config.yaml
head_dim: 64
d_mlp: 1344
vocab_size: 8192
qk_norm: false
weight_decay: 0.023
schedule: "cos"
batch_tokens: [65536, 131072, 262144]
dataset: "wikipedia_en"
MLP neurons of a small language model. Each row is named by its layer, matrix (down: output weights) and neuron, and shows model dimensions 64-159. Each number is 128 + 24 x the weight over its row's rms, rounded and kept within 0 to 255. A neuron's up and down rows have the sign that makes its largest values positive.
After each neuron's rows, "raises" lists the tokens whose logits its output raises most directly, leaving later layers aside.

L13.down345 [ 96 132 181 155  66  77 172 146 148 156 135 105  71 133 155 159 135 110 157 119  79  81 138  98 105 115 128 132 105 134 122  99 130 133  75 132 119 111 104 182 149 113 136 120 159 135 176 167 129 142 115 157  79  91 132 122 143 150 137 117 116 138 120 167 142 140 112 153 145 127 193 109 134 118  87 163 135 114 128 135  96  93 134 133 138 135 113 119 136 117 132 132 149 111  96 115]
raises: " it", " them", " it,", " him", " it."

L11.down1323 [163 133 135 156 148  94 101 112 134 155 101 124 118 132 118 136 133 114 106 112 137 160 164 111 148 150 152 142  89 145 144 106  96 143 145  99 109 130 120 118 150 108 166 150 145 113 124 129  89 140 137 126 142 146  74  87 174 105 116 152  97 129 146 147 157  87 107 141 111 130 116 153 119 134  67 102  96 148 141 172 148 160 140 168 131 162 131 197 123 117  98 163  84 110 107 153]
raises: "ier", "ious", "ification", "ity", " "

L13.down317 [107 116 124 141 131 137 158 167 106  95 136 144 121 121 111 144 141 143 168 145 149 174 115 146 116 146 137 125 159 109 136 115 161 120 117 169 134  89 158 120  91 131 150 130 144  84 144  87  94 126 104 127 152  85 131 147 120 136 136  80 118 121 116 115 118 144 114 120 107 129 148 117 124 141 104 117 170 131 135 126 114 106 179 106 118 116 125 135 155 144 111 105  86 112 141 172]
raises: "nic", "den", "fl", "ber", "ner"

L13.down623 [148 137 102 137 126 121 143  79 113 152  98 105 153 123 104 132 163 156 139  99 135 125 178  89 160 172 145 134 112  83 160 124 145 127 127 112 128 174 136 152  75  88 161 130 139 152 105 113 127  95 108 187 119 125  87 131 119 159 132 151  91 128 176 132  94 104 139 127 144 117 148  84 114 118 120 130 130 135 128 121 108 141  81 128 156  81 110 140 133  72 131 165 123 113 138 143]
raises: "ating", "ated", "ates", "ate", "oc"

L2.down762 [156 131 128 156 126  73 115 134  95 162  70 134 138 167 111 134  93 161 178 110  66 108 152 128 122 170 165 111 119 157 157 113 142 102 119 106 112 138 141 162 187 102  90 108 125  99 116 127 107  84 122 100 111 127 133 130 153  70 128 128  93 170 132 130 105 107 106 131 125 127 116 128 122 129 112 122 139 144 148 116 158 126  67 120 154  90 113 147 177 111 114 118 119 137 125 104]
raises: "al", "ate", "ality", "gin", "ates"

L11.down31 [118 137 151 128 152 127 120 140 101 104 171 156 138 114 152 147 129 163  92  92 115 157 132 143 140 154 155 130 116 125 171 105 136 114 149 137 135 127 139 140  67 115 150 145 101 115 174 157 143 132 162 124  93 137 123 151  98 136  95  98 162 110 108 130 107 122 123 129 144  78 117 133 146 128 145  94 135 122 117 136 157  94 113 149 143 118 148 155 141 121 126 110 130 140 176 148]
raises: " youth", " young", " children", " visit", " boy"

L13.down87 [138 112  87 142 107 137 158  85 172 130 113 118 143 134 134  72 139 102 113  91 149  63 120 153 152 112 110 111 136 107 122 154 149 138 167 101 166 178 150 146 118 167 117 122 134 128 161 141 111 111 125 203 124 134 125 180 151 144 121  77 148 142  96 122 163 152 138 141 133 140 152 111  90 138 134 139 182 108 114 168 134 105 147 105 159 115 111 113 152  66 107 115 117 152 118  93]
raises: "ly.", "ly,", "ely,", "ally,", "ently"

L11.down301 [138 109 125 128 123 130 119 149 131 123 150 114 130 132 130 114 116 123 167 199 139 148 177 149 157 161 111 144 131 132 105 104 126  90 163 119 152 150 122 156 115 160 148  76 170 119 129 135 106 125 136 101 140 118 126 125 141 116 105 132 115 110 142 128 140 108 170 117  95 143  83 148 123 120 186  98 132 113  75 145 152 130 115 108  92 140  99 132 110 163 129  95 138 106 136 185]
raises: "u", "uj", "uk", "uki", "ume"

L11.down469 [119 153 127 117 129 133 150 183 144 112 126 157 119 124 151 160 125 110 139 102 147 144  81 116  75 162 100 136  88 133 114 144 135 109 128  91 120 146 155 117 182 127 138 127 134 117 151  75 119 114 161 142 126 147 142 130 153 119 112 138 100 108 100 162  69 149 200 141 133 172 128 120 162 156 138 132  86 116 153  86 133 153  93 134 160 131  83 122 106 109 142 151 119 111 136  93]
raises: "ief", "ina", "ina,", "andra", "iam"

L10.down1285 [108 110 143 137  90 128 107 141 181 103 164 127 133 102 128 125 122 141 131 139  78  84 101 143 118 117 110 121 156 129 140  51 131  62 128 105 142 104  90 159 161 115 130 128 127 153 112 131 140  83 135 138 173 126 122 119  96 125 156 119 138 170 140 124 116 116 155  71 170 108 128 119 182 127 149 139 147 126 179 136 146 103  95 125 156  98 142 131 156 108 178 127 130  98 134 160]
raises: " him,", " him", " each", " him.", " it,"

L13.down192 [115  91 149 181 126 101 109 142 158 127 117 178  99 100 122 114  99 166 150 104 120 145 121 126 105 151 158 146 108 130 129 134 151 140 138 137 104 116 126 137 126 108  94 141 132 151  99 130  90 142 120 132 142 136 159 147 107 147 164  86 125 107 175 113 110  78 142 196 167 108 132 168 137 188 137 175 103 136  96 145 110 125 139  85 130 137 108 133 140 120 113  85 132 123 138 134]
raises: "ins", "in", "ages", "ine,", "ages."

L11.down947 [146 107 136  94 109 121 120  84  95 128 153 126  88 159 121 130  71 122 133 125 124 156 157 126 144  97 169  79 109 136 119 119 136  97 122  85 148 175 155 184  77 142 128 191 154 138 125 158 168 126 122 130 159 101 119 122 149 100 115 134 151 120 138 114 119 135  73  98 119 106 163 106 129 138 131 131 105 138 112  84 158 134 149 187 143 136 128  88 113 127 164 140 117 104 100 134]
raises: "ury", "aur", "rial", "ries", "oring"

L3.down384 [134 103 153 147 134  98 135 102 159 147 139 155 180 151 152  81 156 112 128 137 142 140 111 133 108 180 109 181 147  98 136 198 139 122 125 163  79 117 129 114 121 100 108 145 122  86 117 144  82 121 127 105 133 127 116 179 118 115 153  90 118 166 110 112 112 119 138 136 139 123 120 139 157 112 144 132 149 130 163 165 116 141 127 139 164 136 139 126 142 101 167 119 173 120 139 137]
raises: "age", "ages", "age,", "ages.", "age."